config = dict(
    num_hidden_layers=15,
    hidden_size=256,
    num_attention_heads=2,
    num_key_value_heads=2,
    head_dim=128,
    intermediate_size=576,
    vocab_size=2048,
    hidden_act='swiglu',
    norm='rmsnorm',
    norm_place='pre',
    norm_eps=1e-05,
    positions='rope',
    rope_theta=10000.0,
    rope_fraction=0.25,
    qk_norm=False,
    attn_scale=0.0884,
    bias='none',
    tie_word_embeddings=False,
    parallel_block=False,
    init='normal',
    init_std_qkv=0.0396,
    init_std_o=0.0396,
    init_std_up=0.0396,
    init_std_down=0.0264,
    optimizer='adamw',
    learning_rate=0.00208,
    lr_mult_o=0.836,
    beta1=0.95,
    beta2=0.98,
    lr_head=0.0125,
    max_grad_norm=2.0,
    warmup_steps=264,
    schedule='wsd',
    decay_fraction=1.0,
    decay_shape='linear',
    final_lr_fraction=0.0,
    batch_tokens=131072,
    max_seq_len=512,
    doc_mask=True,
    train_tokens=808600000,
    max_steps=6170,
    dataset='wikipedia_en',
)
MLP neurons of a small language model. Each row is named by its layer, matrix (down: output weights) and neuron, and shows model dimensions 0-127. Each number is 500 + 25 x the weight over its row's rms, rounded and kept within 0 to 999. Numbers have three digits each. A neuron's up and down rows have the sign that makes its largest values positive.
After each neuron's rows, "fires before" lists the tokens most often just after its 100 highest values on Wikipedia text that the model never trained on.

L3.down461:487505484539532513511480527514501541474486544499538489481503499507439508527492502490519530459522444521518520524547528523456517508449540504505517498507564460516504507521495497496550466508513497519500498539510517487469462501498515483542469537495490446471514512492527539502468540508492462463493472496511517507494514498494434475488478512526467479483521477502460539464540489468466503543500
fires before: " |", "th", "fe", ".", "s", "re"

L9.down380:481488500520518525529493507519494524474505496469482475530508482519466508513509525489526521512487492515517541435519501470526501454509505523451422450478506474521521476551494494541494487496518495493490491534518497531463509515520528454478502481533527460533517524501489519479480513539507494484465517503524520523490505506488507451516492509528535505496537488508521489504500520490502508491534
fires before: " |", " 0", "s", " /"

L8.down519:481505523472458568478507489447474473487505488477514524482546505473502529473508479459514482512542537506523499484503485491517503488533474529510519466523543455568491443483531457529523467499491496515490462481514529534488484509526500507479550524473492534508509502472494487495505480508479501490491526478451509505461482499517479499471510571486524480529480531538514524499475463463523489523551
fires before: "al", "l", "bu", "en", "o", "re"

L3.down38:487484467476488503498493498490474538521504474562510474511480509533478546492508510476460489509520503476427500463527526545470482511517496464513477489500511494518510431510492535526445472518464466520488518524503504507530482489512488482498502488486431510500517507481473449457478481520478505484461468459504507499514508489496516489500517485501480500487502555517510456502512520455524484489478
fires before: "-", "\n", "==", "="

L2.down395:538478435486510527487469510511492481519497475456497498521520481486527491528453569487496475469481512474495467486502541604519522514546511536486476519525530524508474502523503511496488488518500520469494502503482482498531532472528491509508482465482487464472497484519506505446514565505480505486484465506540514500499511529489499534487506495488489541485474505468513565490486494517490498530473
fires before: " |", ",", ".", " –", "\n", " January"

L2.down558:521545490513452492478524500504515473549483501494478503521443470501469475515505530458515494524510479478497514510498483400469483555521473502482544512506521513525491481470471516514490486523495512499502531496498448473502496494538507533481515500519533502518488472509492514502466499507497509483513550493503462495537475488491513510501528476478522491470485481503517530515515504475534500507472
fires before: " |", "\n", " (", ",", ".", ":"

L12.down322:548510491477482522497523452482506516511485479504504537513533512496461500472477495548552503522464488488509497501504502474527479524503500531498515533463486496496512519480458485499523497463534469512508481535528543500541515511458539511477527494469516472511468502534494524503508476475504512493537547476475500499493485561563452509520471501496531447504505471510535538530523493496486511479488
fires before: "\n", ":", "on", "ed", "ing"

L8.down463:485533506507513482518491514507468473479499532507565492518492487496497489520508521513509518517487508497502525502501487534504473494482496502541505498479485500496507528503478494510508504495461518518487525502481499524482493502504516501507501504505480510512484473481503522489471494477516513498511513487518491504472523478518482511483475518508472498506488519495505491485505474471524519502504
fires before: "\n", "|"

L3.down79:539487519504503480467492507488443444536454507492512481490464490431529519468505563475520501534499559494515485510493515467504484526493466522489528495489466494483511506505503493485497476510492458487541507485488480463529508487490485513514495504535515511467476489511489513490486496519475499542486540508522467491472507515501495451497445473486527472489490495517497462529464537488516499511508
fires before: "et", "il", "os", "le", "ar", "an"

L2.down293:494514488487498515521512469500515511537494506556542496526495506457477494524504555521511438523486498524531475482502490536500466481483495482523481486510507494494508493488479520512495480462498471508540486512474487507454538519538498471482471445496451496469510505498471496533492462485525473508516518479514470523476530527517466509493473481451521537512497481494478515510518486536484479482460
fires before: "\n", " The", " In", " He", " A"

L12.down376:487508507476521517516552495477511517547477536493549499484506502522435507521501503518506498478489511520488525461492484511578484455504501524476567532497476469492514515526489461544504522502529495468499521470493474509535484498466532514500482520498513477490523494526494515482486485527509463515468487496521529515505488474514479491507524541528509484454552487499480485518500502491498457455579
fires before: " |", "th"

L3.down347:514529511472492500486531494522548512473505499494494521495471500525500490503469552486571512536566537475467507530526499469518520518518440479506506509460512492519543454518487524498484484530502505463511489460496504505498483446502531529486496476515501519514496517497533500533515519485513542510503487505525526499501522510503512484511467490500510513481456495487506459526499466469489492512488
fires before: "mp", "ch", "le", "ach"

L8.down204:507485485520513517515517489492499516505495516513486472512494504487528482482481482507505517488525502515524492495488515569532476515509514535482502489504511525529485477541512522545471482443508498521517533525488452465497494491506500487518462485519498460510506519495507506522489477530512544525521502484479489509494529504447543517554444496499486521454500526474516551514492486513521524542517
fires before: "-", "\n", " ", "|"

L6.down310:527496497467458549480523495475495533507529519513512480476498525522497500531506451550466503486535479503516504521477514522522487540460503513496456517477477469541484511540466462532478517464540488491473519556534461529527487533534498509543508512491526485511506472489506527540514538512525518488529490497510443483524493495449498502501503504457530517459485485522475508521468499469492517526518
fires before: "\n", " "

L8.down305:513470537447470536485474467480481501474421500475483490466491533476503482526506476511507484491487502521503461512551480483500481482511546490520482476498571514492528522523480493457519518477467472535502516503509483520499502488484498498499502517480519491501500499469478539467489511523479510489522483507533518474500507512514525521528484540499505495518505485475434530463460543495511527474499
fires before: "==", "In", "The", "H", "J", "==="

L9.down232:539553492500495551495529493479509548558536474456522507519465515508511508483491480518519497525520451511504514454507503561553502506499543488462509535492523460491497454478448507538482482531547489561485481514509518534550490520499481486477542506499489472477522510519515503489502500492511492524521498451510505522509491530504514503496508503554524462475492499498485497521518566491515509526506
fires before: ",", ":", "."

L6.down377:537511479508486494445517518534501534475505506501491482501493508532472475514531479494486526448484543503496497467508470573461479505477516506470565531545494513506512469473507544474509531501529543529495486550459502510550486489515505460518484567511487503484474541492489513510475498507486478523483448515522537506482533499513476490492536474496483537526515491516522488472514540496500497493510
fires before: " |", " (", ")", "ated"

L9.down469:534486469524488493472535492459481477477498499462490502511504508516506546506496487478486521480531487493454485498488489529541487548515487489495453508521476483499497481507535463509499503481490474547551484486503528515474493491497485479491500496498497488485471485503517467457530528516500509536484545514526528492490473520515527487507513551516501489514537499494508545510539536507541464504495
fires before: ",", " of", ".", " in", " were"

L2.down195:519507496475500537449487493495515498469513502485490468484496506547493477521476513496498546463504508530470534480508500522478510509457539468535521488491502486465501510510504503478502482469547480522497473531511498484498502480531507481538472520505498486530510487530487476479497508526460454508563536519538504511533521488519469522504522489475483483493456492475465505474483488487440500530486
fires before: " |", ","

L3.down48:538490513484492519500486515494479530541509538513504516531515517479509499543498483439492495505527484480465523514509485494480496509473482500487540528487483494505483506521499465477504511482480491490495497470513500527516514546477455485502492456523446454523506535532502473496502499506496481488511510499501507554515512499462490494479508509510497505456450543536493521503525527487482501488498
fires before: " ", " Ro", "-"

L12.down283:485485474496499487471555501527506486505503488525515511523521476532521529524520499494531523472535493522497522492488528490478507519496509485498482525521552490481528486546518536480514483499484516457512479549462476494467494484473499542520455528468484478508509499527531494461517471491525555534532567446570456493483506501512529519453500510495477516515491510486483488470504465535517491508538
fires before: ",", ".", " and", " he"

L12.down109:500508498516498473501499480503485516498498501499547466483465540463473523501499542526483486534491484490467501456479497591509527492471487513504513514499521499520530485508492504516512461540506486484514527503502508497508485532491504538525479514520452505457484521530474478510500492471463495521515493486466509530487520511487528562512525525496469557529504534469496505477512485491520541535517
fires before: ".", ",", " and", " to"

L12.down408:504511521548496532488506495499520503533496472469480513496518502532520472505506480523492455531522558508489486507438480501472504503554471469504509493503496488451544513513471475518496499483500490515509485454491487505531507531505554529504490477473564443499467504504463505534485500496522492507466524488530488535475486530535499521512514493529500505513518488490475520451483485514509514516431
fires before: " ", " in", " ex", " un", " a", "y"

L2.down528:543526520534470507549505470494511498535486504504572507525466510497485501488499463486524534519497532476500511443500493555457486480463542498547497469499463475466546488507461505492503493533510449535497484507520477483520532520497476532528523514499474485507480511483481557534534520521500508488509494502515483528483499534505469530520492488492490538483498483501523538531457542566490468494503
fires before: "et", "il", "d", "s", "os", "ed"

L12.down356:507488518503482492464507495464549493541463473535511484469517465512519474478460547499512525512487535490502491523468517526492495558490556481536535496503506462504500451493502541497490457517500496506524527529454482535495497486531521489519512479501512516476501504539469498533477483512510486526517526519509481461534485481496503489508471517560520531488483477508492486484484509505529523485472
fires before: ".", ",", " and", "–"

L9.down148:474522503487478504522499521463499510466499492517457488487511530502541461495514533473519563488523489492546497495468520453491506502481508525533476521506518536527488478521518499481482471502514505516545526514521538478523548482528490449558516535474498512529493504547522490551483529506489550511516440475492512482501502497503492518551503560492515534487511482501503450480493531488490501481525
fires before: "y", "e", "j", "en", "ă"

L6.down135:499499487525505504552509487471545510493491488487511515498506482474521501466502493529429477507534505510520478473482487469526520530513520428506520464478479517465511476494462461500511465497516461492503501523513487509514501459515495526461531510509483505499485520513475494452503483493518546501491533505517494440498467502464543486482461536474474483510531497502521495543477500515511476509485
fires before: ",", ".", " he", " and"

L4.down262:494488472521547522494477443535494508481490488516544502474479483464485483481485494501485504496474548497494491465491506461501494507496501479514536461502488487574477503487476461521425473516526501483516539484488531508487486470504504509483517475518507492518473472498484501493459507534480514507513516502515516541498497469515439440526487486531523492501491538482516481498512472472528486506484
fires before: "|", "\n"

L11.down31:503524513474480527502520498517521535537468483487482471487502505548505485499507504519488476517478487482510496507521470585516441521467506471455468489482520502543480500529497487511479523504464536554513506478480450458502515455500493512457496496480497510520477477490445520502519525529505522539457508487485489522528505496515492493461522492497504475492495511554521482487487487528485478466482
fires before: ":", "–20", "–19", "–"

L11.down288:469540527472518475502468542485497470514454498493504520476479482521547500487486523490492539514500515454441489527505495452498500461501519489480513497494485506519516531443526461482502465513492507491540486531487501505496465462483514553482497477488497500501475518487520515537544452469516484510482490508536489506523480470488481537486479539503512495560511496488490458512500517524517519490515
fires before: " by", "ic", "y", "d", "er", "n"

L2.down269:508459454524493497494514526506504485455470498479491506467479517490503480492511610479530465501527486481534487465500494471530473475478485476479496514505487523519508473506540478477494478501508523514485545462519506476476539514508483508510511524487459551500499520516496553487495498474487533513512495492549494469498525503495502502457505486540524489489528497515527489506542486471464518503503
fires before: ",", ")", ".", "–19", " (", "),"

L9.down164:489513495498511445510487513456538461523506492422506498475479516481522536493503454473538498483490498501499508526492498536476477489525525505511503497493484461467500482495494473504549513454518512506525504476510484509527495515540531508511555525499499497501479504479480474471499484477463501476491501528540468486532501545531422497528513521484543477509520516469484494510507463445495500509513
fires before: "re", "hi", "ar", "en", "ra", "art"

L2.down396:477482483482481506493511551504466508488484519493551479506499488502455542509526504503467495454556536498483451481514501492479490499475503485509497537475460458535495448462525554548457474493517506534548527499448508513500501499499485490518501536476465493497525502504460493528499496449527480498469532464497510536469486473508511515490492467501457530491482535492510503494538529532533481477486
fires before: "\n"

L11.down56:471455493545517537464470515518499521513535521551491521472472487512526459474537459522459511516521471526522454499479527586544469509487515513528482463484507494492530514471516484521533502507508491526463475522471494522511481520500469484529490514434501528497498510476505481546455469520525466514504558459503473464520518494510496503503471517523522500466524540533507530466513539476501482498506
fires before: " |", ")", "\n", ").", ","

L3.down325:510483495496505495488502525506520516486496470459555517520528484464502513509514491493513484499486480490497516515529542526539501533480496481542527498465501528510524509498502495508494500486481513498500528478485465507530510512493450459503517540459476520479454529514512462501497470478518521490512527503477432521541552493511475489466470492489530513513480532481495474495522524495474566504475
fires before: ",", " |", ".", "\n", " –"

L4.down200:502498524507484483493520519504541503434469534522526489465447552513459510520494452522514456499486511516507516477525555497428474487502447517468510468502510555486526490526472472512470509496465497499471501489494463512468460458501506535493504534506496484490508512495494520461529479524509522531522526541454485503505501517478499539471573520498503512516483546488486548488492491523525535548546
fires before: "ing", "th", "k", "ence", "ting", "tten"

L11.down244:486492495505521512523481488488530495515460529509444490497514486482493472460494532504461513479471516502527510505522518475496484510504507499493460486545551497453534482538460471521469506493488547516522528522469483496504494460521518486511536536528481468459500508479488484494482497508527498503457486491515474486473527547482483468506515479495526472485492480565471456497476463510509546534460
fires before: ".", " |"

L9.down123:522516483466529489499525527506496542489504470488560521479481520496524495539532511505504474457528481480479505511483531522544500510534557487451518504490536483505504523501500417488527459550502470543538483492491490481529519479510457468531528537503479503537497523535498483519505523498527482521483470506523506482490504525486534502496481522517518499490543564502545510490443467542517492495500
fires before: ",", ".", " he"

L8.down319:515474454495484520519475531470501467470479506490447478494468470497466488471499506508490519537511452472482486481508510537476446520527487509536512525483434492518545494501544495494495507482478497481486503504519503531520500487515519491482503514475463495478498447493502461498507519510483479499530498515552461510472489482516509527492439493472484464525496472512473546478497499524497537532479
fires before: "s"

L2.down391:511534484520519534468506471514500545513500497536527499503468503488473508504499509488454502513507541501480502498481525455477483438507488477506475525494509475555466493479493540448452504507463484497481493493483505509508525503523455497459488491506508527513499487517468489526507511558493448463529466485539512532498493514520497519483505493513489488522481520519520491524503490491521481480476
fires before: "|", "\n"

L2.down12:534488558483484436552510481515496504509468553508470491511521515453544495505494464504516493492519497525527488482535465474505530533547542519531555482498467467505472522507554514501508503517510485518539511535514478525538546505474491473503489542517527493486488495530499507512478519521489483518500495544470464519480509514487482502501517515486465472478511483477533535498477483502481474527464
fires before: "et", "os", "il", "le", "ar", "an"

L6.down372:509493519507517482498482529499501516506488510462524451518583493461491524519513514516516484505481498461490519524525479496522541531475503523520480482480485483518550566520503542558527476473538539519492548502482479487491496508473488508474517492507500527516477475521570535535468476494481510521534527501495464503528456510476475509443519463496484496472501524463507515513478513509504481489485
fires before: "\n", "-"

L4.down177:530517534518499495531495514488509520520481504507565478476542504502533480529486523522494464525490511488486466489512510538526513479483485575473525467468495465505511494432528493532500465534558508517529497506526465493508507500518532511533513539515510510521522478549553490522497458472477508495506526478436491487500530490479511537497460517487469492507459471520484513514516483497486542514524
fires before: "\n", "---|---|---|---|", "-", "Career", "B"

L6.down531:537537493469496504515494515499528480509515532499554474509542495472548486516516566456463514469522527493523466526507485537485487475518522501519506526496492560533474515493494479500494493446531446544530518496515494514476448502479467484515519527508493502464561516565516499512515465492493478475493495475494492513462494500513479506559538503504488515470462514497503493491536486493501501482534
fires before: "\n", " —", " "

L2.down178:567484500471501491494481540544510478467499544495515499517475482498469488509517527464544481484494456512509488496500508484522512506501486565492545496489524534471478485542514472508452494472518438495538496491518492507459529474503482524518491513502518465514495519503507533532521498490503552525529492510514499500489517486515498494485457505497529492530502490475515487518496527489486477531515
fires before: "ed", "op", "le", "il", " of", "et"

L12.down165:521500488476484513487521510517514477497476509504514513474534531550499517485518488506523537527523509505488535526515507475516454562532498498493559478471512497503515536500549526501524489470501549528536491479490501460527479497519509496479517506533511521520481485474547526485495476514493481468477520483505505470492516586498447495536475480504551522521510536523519515506516472471537503520482
fires before: "\n", "-"

L4.down83:473483476522527517492547453482498471510536520489516526533513471467461516501521513469542482471542499511471494472495502485505496503471534513496548490523488477483426494474487556485474530512527504512470540516505542487517499519545496507479510530468517472506526501462516504490491459478496490476489473508568475485512512469516521467552538503512499521460576505533504485522542497511491510538508
fires before: " |", "E", " S", "ice", " 2", "ant"

L2.down180:511501512503493471466525513514470524476511536533500510527538518503507502510485488484558474559487511477483504504486515446481461499528525489509511472507463466464479512502522472506464507488521456468511520484454475518531450484508497486468518476526509531562504493476516525522511472456482486483518493542482495479487521476509474494525443478505466488529519511518529498501505486483508485510523
fires before: "-", "\n", "="

L4.down147:516508499500467502541507440510511524524541502464537512544507500521492474461579531456464534490536478502517503516510498473491470473540516518518539495456549472488518472526480487471501458513480530480473535492532476519507524518485467469466530517516484527507506511508470515479528498542473563491525475489510479500537522501500484462524559475498459519495487521489512529509494455475503513481518
fires before: ",", ".", "s", " and", " to"

L3.down537:504456481521496512476501488469494494503490532550522475478489506515504469482528515493481511504472498483491504487501516459525448486504509521518504534483475498496488520481477516509531486513485526510486561493487539486485493457499482468509511524529494505512536482508479536451511534501501533476462487474522528533470470490526502510480496522563487524523477485495503496520511522538526530475491
fires before: "\n", "The", "In"

L9.down142:528493472472534522488494506513493519522452529490494530513525517491471558549484530473510488495482524476518523512506525441519505491505458485494480514520505506483499503482482499510477494527498497491510499482469506506513497511493476438487514502531483461469467531534482484452493494496509477545528470500514492481526500508480489533478532468531498444499534500526505518447495468512543540487517
fires before: " |"

L9.down211:499489491479479465480504508518506489491538443500527516455514478483547477523515497536485484520462485501475543497543483562507492499526486490473487495534511492485500510477507478543440506498509527481527503523499529539496506471490468537559534500535467500485486466522548515503537437513456490516501542497492512565519491514493507498472480497494511513503461515512487480464515496504545471495535
fires before: "–", ".", "00", " |"

L3.down307:507504492548513479490506490515544502503469548496563489500490489519553534513513522468498517513484517476518536496514475461518480527537486523467530481516513499479488538471507540504506554543535500480516501487503446539501521542498532476484497481481550542506501500479524474493533468508495485485474499516510518487497480497464561482484503527498485494516494520519544498547487521496506494511497
fires before: "\n", "Career", "B"

L2.down74:521471518497510525497521478502531462479515504504529493500488477487507540514509546495457527529511487507484516492532538486529515518482511496505523556465500495481519534503518543455505516480468489498546525525520525478516480473470510472515479456456501478477492526486496545479537472507471534488468497502514466484497501502481549477494499504477484473497475519459481484472507471527497485495481
fires before: "our", "_", "y", "ian", "ur", "ar"

L6.down2:461533509487482492519509519487467472454487527509556488543539469511485533485526498473511488516520533512526529542457507510489498472517506475540500506467493505521507442485476478505506475494509497522511505526473481480484490519536491490535500516508478511501514498506509512515507485484530533482551501490525496511526514532527521481507482560488501510504518479499481547500486486513453500464478
fires before: "\n", " The", " He"

L2.down272:531502481513486495522525520486508540505512466500528512490422450497486509534460464506553485457522498494505501483474511518509466515485513481452507520519475520520516500493536525522505488565515460492516524480511512495474524501537537480470494512471526484552538481522493500500504492535510501504558459480490502517472494534518537486509457468451456489458499474548504490491491516510538506510510
fires before: " |", "d", " not", "ress", "ri"

L6.down545:515482500519485522485509490471509531471523481488490519493488512520509497506514537449501527490507504521507521550535483519447502504497471517500497482527476478493514515445491507516480544538461513518513515483518531503481485495491471493524505532480486561516483543446529513492507485509500447464475496512537516533517476498503502478472490453516494482479471498561469485489527500505472499483517
fires before: " |", ".", ",", " /", "od"

L2.down221:523500488546516476475504535480523485525508504511502480481526488504493459505512549482466472508480436507483482486535527510513508518540492491514530488496502493509468532536559519498480501515515473513461511513516495450522587489537491494526511522520472470529510485501514526456525469509477499464475519486489503473548501478475551521526471514491504504470475470480509513486477453542521498432530
fires before: " |", "\n", "---|---|---|---|", "–1", "-"

L6.down575:489471505480488524492502485481494498515513536521529452500516507472481532491513505496470522491488531489486467509502491497456483466500541498506504512438491495528475510470482502525444469487482508543495504534518491534495506500524524457540529482452512493512517524525503493486470487482490548450466521495492527481471524469548485493509461511470525529493520510514536499523540521475489553493476
fires before: "\n", "|", "-"

L3.down444:490541510519490482498505510501471514486479499474515486456514482478482503496544519519516494462518491513530462490500497461495505540505477520511550483455483463496482442511515498548539476503488471500531508510501511553559508448487492520476493500464487525484483496518516523554509541488507442547472543487460475514460488466503470486526439514502461498489498482494516459519505497525461482530533
fires before: "os", "il", "et", "le", "ar"

L6.down29:501531496486498528464511452484474501491504525479512498519519518505483509502497515510488501481476518498470498477465529485495463503494505507522500510506517544524486486478548499475433483432537466454519519473524540482492477505526507529527485506508466549491522493514497495520469470494517484476468493488488524497450511468511449461506501478491521516493487507490511489493522451545471475516492
fires before: "\n", " —", " "

L9.down556:478478477506480483499498504492515509501488520538461521470521556494462507524538503542525535498531520497529506487453491518511506535491452495553514456507530469514505487469527495476495509489528490523482508502481501468463513424508466501497511509544494495520502510451475480491496469449521527520523524498502516496492492482499480509485473502503493490528532514536556505512495502485526500500501
fires before: "\n", " He", "er", " football", " In", " coach"

L3.down27:497504490499522501515487489506518497472512493480567498531518495474491442488498533497500478522479525516507523528519514592484510489536484491509527485510532497480492484504501506449496502495528536490522513523443512473496505483495505499509517492472502517454505477476498497513502489490531528448531506498487439524538536511496506488530492472467518511497489512524532522472470512530485546487460
fires before: "s", "ist", "er", " in", ".", " –"

L9.down293:489548474482525484475507502483503458493424526505528523517520516506475544500513518479489568458493488482478519479477499474496473505487481518480532510511515509494506454486511495526525520501505493547475481516513478456511501524479470492476541535496495530463515470506465512500465505500518519481488519491469504501529485499526528497520520519486474516489495469517522463488515522445512486461496
fires before: "."

L9.down397:470439502516479515483512479522495524514491502504484520508512505535526484476487474513518491537505513517496496508496531567469502512483485476508486497535483504474526471488449477510501487478562491465464520488485465474484531525507486503488483526490503479473471507476487512518500490495523497509509498525530515489492537484538481483488505557520551479524464527524496568540504530497537539456437
fires before: "\n", " He", "or", "ise", " The"

L3.down441:520499522530498488507428476527502470501479510493479493481548475459531495504487516522530475471442491521504493531500531531508513500477530504526482543481472509524485464477514463531565550469531506519522506505536500484526449483488496521552491469536482509522500511499493515506516472511477474530531523506499496502471453489518510549518512528483451464514508485463497485486541449468494527475509
fires before: "-", "\n", "="

L6.down301:456460507469539491534505455478505508475493491510567478545467507512507500498523464489481550473516513461502505525507490520517510516526549475468531490527491466513475489486511511511537453528523482534507490501466493529461475533473441485524549474488499518460478547484515479524474533515523494493491470468468494458501560455503497489496522448507533501493550507532535506532483500531538499517474
fires before: " |", ",", ")", "^{", " the"

L2.down290:496516520538536465497507498518499502485493487459516463488522502487486500461485571506539484541517488488533477464495524517526481516505480488490500495470463507523489483498509529536497479481487493503536476543511483507491512471490502522471497509516459448509494489517506497511494488495500533530527470498530493507490520491431470523476462519452484472511480540478517497497482513459535514495495
fires before: "ch", "mp", " as", "le", "s"

L2.down51:484548481481503477495494511508499469540453556500509510467534508500467484503492480476506537469490482511503522490520493501507494538517531530529540459508479468485484496540483483523517447509511449538531531540474482464543538472476482529464495513512519491480462482488480577464528545506480507532494504501473494534449471546513501517541501439542498491528512483483518521490487479501474514466518
fires before: "et", "os", "il", "le", "ar"

L9.down76:503511500449487518479512531504516519509513512522505498514474513487473470505520464498524497475504486497504481533488492522523457477533514523484458537498510496500512466504480491477504473503490519560457456476512518550558508554484536506475502508533471490510465488501461446491494464486554503478494530533525553486499491510532541511526533523505504546482525529504530493526492525505547493478528
fires before: " |", ",", ".", "\n", " ("

L2.down302:484493496479491498492543515545523472487507505554514528492493523496536488527493496543518491510502547529484516499520526473504529505513447516469497542472511516501500512480537519535511503565471539518471484499509518499482529478532519496503491495491456475474507477487523449503485503487493533484475510509529512513516507508469541497451498467488529484498489545463472508484513524471502489519529
fires before: "b", "il", "di", "th", "ting", "x"

L4.down183:475524472511492516496470499490523496476467516463492512466481544465535478488521504487484529481540484520498452480510499448550501513521489530523484508527530448525497491476519494468531546560522540485488513522499470503499475510510519451496491478496470518523488477517502499447523507505517518525466477500514503499466486542508487466527494464522485515463509484502511486497510561497517514513537
fires before: "ed", "en", "ci", "ge", "li", "e"

L2.down159:525508509493511526480516501469509515494445495505474446498514520523521494483534542437538501477527494534483451528482468454505502487505520517469501426484514489467517520521495477529489530529559486493523514500495471505485474496509493527523512474495491508486490494564480495526532478566520471525495487504508523502477545513489498513530424506488484528486479520563478514559504520447534521507510
fires before: "et", "x", "an", "mp", "lo", "t"

L11.down253:515506471470501507488501485519477512498472465496421457520535472527479483500545463501475494494524469505477536526496532412521492555530503557494477485523528522475511509466510529505499518505531523491441498514495494460480490487509504498509485529525500478477471493537480503467506526511516456535529484525494459533487508476528503499521492476508505485503490460486497496497519551520530492509498
fires before: " |", "y", "o", "s", "han"

L11.down378:497473515548507503487494471511508506500502461506518504541464469484526479450468515486487523512460463488503517512538514519537528510494552530541510477504510477500493482496520476515477489479485559531475500486541479464524516521557486488475486493497532506470525503483496492487513496482424469526475488487510517481519488546530492472514501484494503489515480520483514528509469480464492504467489
fires before: " that", " the", " to", " by", ","

L3.down462:531464463481506538509470515522445540515477531529475511515496524510476545528483498504553444506497567469490497459530539470502506499494534477516501513513490524474490501539486485489459477495496506487498510545500462560485509526518465478479511496499495521521477501471484505489489484497491492471493536504501497486508474468482510507518499529500508485454512463505512504445498486509523527513511
fires before: "\n", "born", "M", "S", "The"

L2.down169:516527518474499537500538503526505491560528492482484476521466479487498466527475490506494486512517497501499501493515519487515483525513458525500527481515526507489462479483476498488480501509510473501527509507505480481480535552486464471505486462503468489486497513479503502471476478523434471501467506479456488543524529496489490502482517479529462504525479511474491487513554487477526510518488
fires before: " |", "C", " T", "e", " Pri", " "

L4.down279:537531498490509546480491480468492501496489465512527473452499514536515477476514483441505489531486504504499469486526484497489485496567467479451498522477487492423542470503489467516526511492516517519481481516538484429502513499528500494487492512522490470494526488497460535518508511493536538508486530477504536523458546519524478504487479495533472524515534477501494546468512509478470498476446
fires before: "\n", "ice", "ical"

L8.down352:498518504522482503490498486489473462471503509446529491501521499512523482509537528484491506466506502531499510485531481530511453532497486534526488493562456472512477501498516475442516502505512507490508472488496492469506459491580502491496500566519498521492507511485531492499527518511503505497501478512486483514455460513497516508469499524485529486521519497500490506495508484457490468500508
fires before: "\n", " |", ",", "-"

L2.down158:513487539499572500494520504501515478462543493492537462512502508491512547481504562495502517518495493515457525505496483464517489524475483476548511520514472516500538485494496526479470484471496493506514467544499487493480489485459531533481500483520492479486511526497509518495480467504537539510470510498503483499500496511500518481478499501501534484514499506491500486519520497467541493462488
fires before: "our", "i", "en", "ur", "ig", "im"